MLP neurons of a small language model. Each row is named by its layer, matrix (up: input weights) and neuron, and shows model dimensions 0-127. Each number is 128 + 32 x the weight over its row's rms, rounded and kept within 0 to 255. Numbers have three digits each.
After each neuron's rows, "fires in" lists the words (lower case) most often at its 100 highest values on Wikipedia text that the model never trained on. A number after a token or word is its count.

L3.up193:137149132094071187081129159170068049109083113146120124160152132145155091070136130155141122110158114165093111140176155163142175170183179132079147137104142130081132128124145143081127115118148103154163152187107129171083131134096188125139093120093173119104076171088096115153048132083135137099080141085140104108117119154040146104150173132143151145150119118116131122133182130125081157126096
fires in: "his" 49, "black" 8, "red" 5, "your" 4, "open" 4

L6.up1278:123118087127107184168130201150132108159131123117101113112068109087108125160103165142158115115135154168130103063144158137133130097142109141079154149141182142141090084127107101143137099105117134108099086126142092058154127095101150112128120128159133102058154121138093206136160145100161145117087154124114138177152132170119123095094086111150153124132104087169112065061100179137158150139109
fires in: "that" 20, "not" 19, "who" 8, "if" 5, "what" 4

L2.up1413:146186174138104122130106180092141155156150100182131174111122116127124124102154188137138076118149130151160136165118130149168092047128144089112155130127101154129231106124121137104092126160225128107126131127143101109118107162124179159121106126131168131104142136068151128076109121069145081137137156102131177153097156133114142097140185119111103138163178174175128106139206144158108140133140
fires in: "it" 17, "can" 12, "song" 9, "film" 6, "is" 6

L2.up137:144084141139096108118145195128131135123090120112071138113140134111125056155158089225156105149101128158153133103194187147129039140114139078156109142085128130104085169152146121098090102089135132182165152099132112142121103167149170195092079170147116084085070125090099148127112116106149213181146145119088120104138131152131094107150118152117064148158098110201123134061151133153159118095134
fires in: "their" 18, "they" 16, "backing" 10, "a" 9, "by" 8, "the" 5

L3.up716:132125093082111118112111150134143139125086105099150107105125127161135134110103124153187109146122117146179094108132152112188085187085138132087131128064099163171142134151057096138158117131141088116105067168175122108061154022177126116165104063099168053111145170121102161112096104132167122111102114137137109129118102141085162125147127166174119184118214149149172111104106127173130158211140
fires in: "group" 25, "team" 22, "band" 10, "groups" 8, "program" 4

L3.up1388:094067118140137198179182093110101135142087133120089128030106166156151133116090153097113105153109113066128171199137181126134103176140117144149157190195126153147088076134095077109161076150103166116091128104135082168099130098085126140125151160179105092088132134072102115145141158136116152155153071112073113182114145111178154100116078080168127175145181118105129142140129105176154114092144
fires in: "single" 31, "general" 8, "1993" 7, "special" 6, "singles" 4, "georgios" 4

L6.up1490:112041112160119122124106095116142163082124122141129112135108100104097114166149148192182089142121089092129150123085128146130158171123117090160135134144182096121192130112117099086125075098133127094096152132060158108113149108128063153124083166169116104161058100087088119125116121115114164117197137148152176164116185118124140071156183098149111108115109099172165148139125060156127104114133
fires in: "a" 42, "in" 5, "local" 4

L2.up1194:135122105057172124083118109143136138101078108145093117112088153142108111151133203186102101146079115138157118194118179148121126122176118096149218105124145154122166152140160167179107101121148106177160117137180078080118142091128164111162098134118140152088109128178139096062161142063117136178093117111118126135093178111127097144078127102127141148142094129162118103224145064130157144166120
fires in: "of" 23, "years" 15, "days" 10, "year" 7, "round" 4

L6.up1031:107111130105086174122092125148105121134117175116099121149145138102202093131158110068113156146134147107098137107066074173129104117141132145157155109080198162155153140131113160131105135133151117096163148053180076129074125133126133097174106167085135084150089067107141181121157179067175146098119161115131111185109141159143123081183173108107104155163121128169151098123092092188163167141130
fires in: "first" 30, "the" 25, "only" 11, "last" 5, "most" 4

L2.up1302:096103104114132118113143137123067152053110131104099073088101130105082092085112172126107089121113091121135150087184153143143070082177173151081158212133091158112150138107029108142173096137116150072072069162137156146103120111153095124144094100142098106077106132159094133169115117107196114157136125113147194174126145150138086142142096152145118126181165097121110189120147143097130072162102
fires in: "students" 13, "members" 13, "models" 10, "artists" 7, "languages" 7, "rivers" 6

L2.up1461:128137155122093205100092131122145051113118071157154128174128090080153102094184148145132123106163106148158136148083134134184130151122126063160100090151141138106178133162086103141147151154165166112158101131114112079122101097080152128152136092074146126060118133110165131121136120100159152156134113095157164175057150147067140133111092186134097124140125167074118128089167131142121105094137
fires in: "and" 39, "was" 16, "it" 7

L2.up1147:170073075162119141144153140146154119111144109124140124103154135083098151153140145181118148143164131094130121073098124151093142142177135105173184147054184147126175121133113135134150175175178127079080144150129142132139136079094069142141157146134084088103124128137185109098141122134145092083135138060083134192098182168168130097122109111116157132078132108095136148113079183169097112139092
fires in: "f" 14, "a" 13, "d" 12, "w" 7, "m" 7, "l" 6

L2.up670:147118149137106143095195162114138082151144140148086171145200109058081096055117152103145127127174105091112137097160130151123144175160150058116169127118151136075181075157109142145117051147120169110101169136163123162136115139090136088122127123114145106129090062114139155100038115095148122127124132148096169116132166122062104103215148126104081124110183137151129132176125087183116149094104
fires in: "is" 18, "as" 16, "named" 15, "name" 11

L3.up1275:142139098113105179122160160175146124130103128173084096167110182114132162161129131136130154196111112108141116177117092140145129145181140119144101127185153151126131148135122102124169181150096129137129158125178105109074140103134130161133139170125125117110140076137134138081118107099146177165181143119132191131159138122071116129091155104150115095099135179116139092130114141119121128131119
fires in: "john" 20, "robert" 18, "battle" 5, "no" 5, "general" 4, "primary" 4

L2.up1404:121112118126158137167108140096176101115102100187094188140133152091095080128100184136067137181122125134170107150143128155111155115135125133102180162141183174113167204133128084155097141163072111145173143148107047050139098122158068098135108116086130102127118081170172131117089120122137077111138143151164199127106144129134104082150115093160126128163092169139089149156168114158186078183129
fires in: "college" 18, "north" 16, "south" 5, "1" 5, "work" 4, "format" 4

L2.up1113:171125144121162143155165126108124153104160085132114140140128090114153131103141088158143099192108145152213110092094183148151107153114131095070178095194140121121095179123109063150120143154079084059117104176069118092092062099102112097092110151140137127108115142098161099077111125127182135129164100178140106170150130114157104142101119108152117150120126131111107118101186143153172173195134
fires in: "on" 13, "american" 11, "group" 11, "documentary" 8, "contract" 6, "team" 6

L6.up1534:079137117076153148105132076136137154118155130126133174157118148158103093105119170181113096099139145083123109213099082175145089157105151166089170111167079085191122129126103108141060053160143146167154109132138125097137165102156156101123179178151143140132060150161115105116098182177095114142215149058150163163149106127081151150125150103176155146135159128107134184110143123151133164110125
fires in: "s" 61, "and" 26

L2.up189:123148136117166203074120113092139156083144067105122143077158128131116129173102137161118137161132161156128111099135159162163129117090148150129127123112152111164132136147022153095163147144065115114143107156158107125145138188144135127065170137175107103092145174159122122129127101136113198127089129117115108151083141076063112153124092109106131198123095216062164120133079147154165169132134
fires in: "system" 15, "government" 14, "group" 9, "mission" 6, "organization" 5, "staff" 5

L2.up951:114117118148087112117075124122172080147156146156147165153156148163104085058158147131146102170107101093114145162086171222144142090140129134132166156129128120128121109177100162136113126135128097139118146138139135190139153094081146101109108153109180163121146126103039115156137135157126187124120071133133087133126157090115133138157106139164137150129136137065099121124136136123165101125157
fires in: "all" 49, "both" 34, "between" 7

L2.up1181:163114129036124145116135130116114136207125108107084130106139140070123060100122172132087098152156171128129109172134121178164120177178192138088156179115112167161050162113133129125065124117147108183061083125138166117106052127119149131168116140179142104143082145126126183120118148115141120128158193130086158132127112103145137125122118095207134133131102141153128089145173196127169119147100
fires in: "west" 33, "green" 16, "north" 13, "east" 10, "south" 4

L3.up250:094157126138125088173114146130184109102153153135104164151112140180146091108133133108084086123067121118123136092091123146123138134076093128144127145198102113145157156141111112146137147142128083106102092102192095143143186167175159138125182161169114103091073127092075115045111071144170102098118086155136172151119067102073162083128141125127126152153097157117105106102104148138151087173118
fires in: "a" 40, "appearances" 9, "career" 5, "as" 5

L3.up703:127121158101157152149059172086168126153148121107149111135140088123169109068120092110156084128148111103087176143117161124089145159122154120171207106152208086161076085122132136059169096148166104147157145124138160154107113075169153063125167150176085138097094143088118139131119086076171100101159171148116147135137143182105160195111150069110131096140093121114167077129109177129103076124074
fires in: "first" 34, "2nd" 9, "second" 9, "1st" 8, "third" 6

L3.up1316:029111066136132156103165126135072120155160117128100101145103153100103115141138170137140138079145100095144124089108152156135153082126143138108152171121106157084115139164081113103152098122207119123168159184134123163166092128124110118155174136104130170153075047140156174099153067097114122144089246095134150096128159154070100071163156144146164187154140110159134118145160123136131143118114
fires in: "not" 67, "noted" 4, "t" 4

L3.up195:147044113095144196106158185188064129168099148109089192133106090046168076131128162125154128098168099121131141085103081176149116111110128156098102178150128132166138133135139116129134137140108093097044172154114104151141112149083134150109139127185154079175140139167129107149089109121107161157119125103137158138123115120136174159120114096147049162145136094093103163179078132128138122146133
fires in: "american" 19, "local" 11, "london" 11, "at" 8, "english" 7, "german" 7

L2.up1451:102138088081193121174126117108087114111136094101125139130067152107140138081118150191114083172145109142151151178089214134141125110107137170088130091176106125114113112138123156130179080174131168106073149149165101162154115105141143115139094147184182187165137116118099115131078118153137152177117134105140117124135121131110134186087138116165165140127103167146106201185160134140181133133120
fires in: "music" 28, "allmusic" 6, "history" 6, "services" 6, "event" 5

L6.up454:127138199159096121093172169085128117142099132141101147129147159059108077132156126123121140125125164120118108124108133154104159119164120121130142150132100124125149110109111125083086067118135107116100128073121077132103086128150162140141114165126104109147130057095138123115109128126114173094050174147163151158109192104173129061172142084201183117153123113073186113157172140169117137098099
fires in: "is" 31, "named" 11, "was" 8, "also" 5, "soon" 4

L2.up1033:160099138140154134086097101117116166153094114178130145178144149126190154109130121173173141196149138126122161176164129146113188105144211172091068086128134154124111117167133164115110103105153165155107197145096135204120139151130119111175102119170126116062145098093099113121099099094136096134118130119192129141156146148098120134098121113103100089135138139156157118113136083160131114126093
fires in: "music" 43, "critical" 5, "negative" 4, "space" 4, "allmusic" 4

L2.up895:099072083087135193135096140107149132180198107091138149117168128115146120125140138100158082146212077112205163138097147116165057148182147128166174175148169133182102076140118125130149162152128113190120201151137089123165090096155148115105129107164052069124170132079130162115110084096206123117152205137193120124156099159114116155126139119113201108126151107131139139109113110170164116142160
fires in: "first" 44, "last" 17, "second" 13, "third" 6, "next" 5

L2.up1373:135122180151127149141161136125124101086091091152064166141114197103143066092158166167072117153118149123180160157103173150146218192125149104114106133141144096193081126119149070104098105119119156103092108103104083161103160162120137101147131127108215132137171157123157074127082134098101156180148045081164189132137164140123114113122080159145108143135061121137193139154060142142135129161119
fires in: "made" 26, "make" 8, "put" 8, "making" 7, "taking" 5

L3.up159:076138130107132142123117150156148061165109197146118125122128136136111085158141155214143113100103156131132120046160091115128096150183123118109163128154181073192131155110065122115108092094203110087144155131129137140111139124110141121149104052191102098108090124069150123087092106112165105178155141141105111113122086138104126141158119119136150210145147121149164152132196102148171127179097
fires in: "which" 13, "df" 10, "were" 9, "q" 8, "country" 5, "chevrolet" 5

L2.up683:146128074098126123140109114204160139127115137151087136062153149171115107151095121094148143222176154133111057120120137193130148123128193116108204121150185106107097134156161143095110120121140097153136103141154146135076102130136174158102115157113109123075135123134139105082158108111179114129110123157162122108097165135134119140117156106196110153165141108100034131190186102150133176166141
fires in: "racing" 13, "open" 13, "prix" 10, "championships" 8, "motorsports" 8, "series" 7

L2.up495:117161137128175158131147153083132093101110084181170142098100123136236150131142198166094114162098114131215150040122094107123189096154181117130164083070160170183104230111152102161113134123134134121160134185088125148043128145108120130166109025105190157102139107138178112078140148160142078155137133102163104099159104135137031139086066169178100171115101105084118088126154176163139178120049
fires in: "river" 21, "band" 10, "tarzwell" 9, "induced" 7, "club" 4

L2.up1367:121134092071146109123120107110056099145078117148137111104151146151159166155128158105045140162136143101157039200112132118148157098153222088104153116138101119198143094118115127146143121097100093123128136151101117109059137072144110072189082127099108165108060147159138143156119135077183107095111155114148183130184090139134070033177089107178116182161168132136108133174148153142164150138125
fires in: "college" 21, "racing" 15, "television" 12, "university" 8, "art" 7, "museum" 6

L2.up1122:156128092142104149152173113141165136085110133142151118121077177145159126145114124140098091123109185098114060116119117139129122116131132116159201135130159137138131129165103098153196111124085116152162142112178164085151167135087146094134162158088069082093145098104110159160147140162159143095185152188133136141109158103186107080139113089115165183067166111128113186104037144180095040149142
fires in: "u" 17, "f" 16, "john" 13, "robert" 11

L3.up350:145166110079101182067153168139121078152129085146139144108155113150167097089128150171184114100156152155148108144136143151132100105120183143121075075107134122089093154149094138131101156129069095182151160136149138125058167135098135107109099132072161112106115130117062130092122144122123093137134124128102135117114131216142078144138202166105136101121177113103115194089127152138137183198116
fires in: "in" 48, "during" 4

L6.up678:137091126139109163116119145123121125135151119155154117151140156124065121089133146186127111129154139073148159155025141151132092061130169141162087144164087179165161086143101113155082128125117126138046105137222061139157128133129133141118144166135183154131076122100168132144060052144076098142090191116144160166105063138121109136129074152190128147136159175099109082115155131129141086131127
fires in: "not" 56, "noted" 4

L6.up856:121130189122155114119140194126140145105125183104139142175174141132124085088089160149165125142142143147121114176175191150102095131147135088121201166133139133152151194176131152100133082144116119110128184175070173172136091120060133124100140099158140134109122086064131094145079125103150106170161201111099146160094178116144128104161122175179107113122194133083231086137087078164187121140154
fires in: "a" 22, "only" 7, "all" 7, "one" 6, "writer" 5, "two" 4

L6.up154:099104164121128132151101137162152163192139170138121117129106114122139134175137151112104108090181141139126121127102105107112131150107150106166107166127102119137131120116086094126135133138167057131100161127102073179140160110156144164097135155195161141069122099140104184132110117142115184135144099187191116180171175213141131115137086088095162140095075146136116144112123149163118120111172
fires in: "to" 72, "i" 7

L6.up84:098116106144088171127170146092031142114126105145071145172222133083096127157120125128107115149137137076132115178106123127129090123140114112124101096112123170175085089169111134125123115148136113107137146178148101126097099149137157146142139049081166104117106103089153158078111168136108134109105153091191108129081072079073071059151144193082186148088176147116140119081120119157135102134145
fires in: "as" 44, "than" 5, "to" 5, "in" 4

L2.up1018:121092153123075107077121150090061121117107113097130161088189153111124132135140154135139118142112128172153144118103153164115113181164164090126152141187118158104148141128111139109134147194117132130157134136117123119077131163111146092137137093113165176130037176158143152154102088044158128190108134131131138129197114108130054148083109092153130191165133158150139133104127146133131169190105
fires in: "division" 15, "assembly" 15, "congress" 7, "committee" 7, "group" 6, "elected" 6

L2.up439:155123094105106153102145156101095122158117067138104110127149190046102086096130123162127074130142151146129138084091142178130152089147125117113059141135119134172122192124113118135146087155123156164130115133093108128123140124077158130118134122152191099129094147101089195056161148115171136102137117058172149156153105074151096115182171143091105118105139142132134101103110126180165135136102
fires in: "san" 12, "york" 12, "angeles" 10, "detroit" 9, "st" 8, "atlanta" 6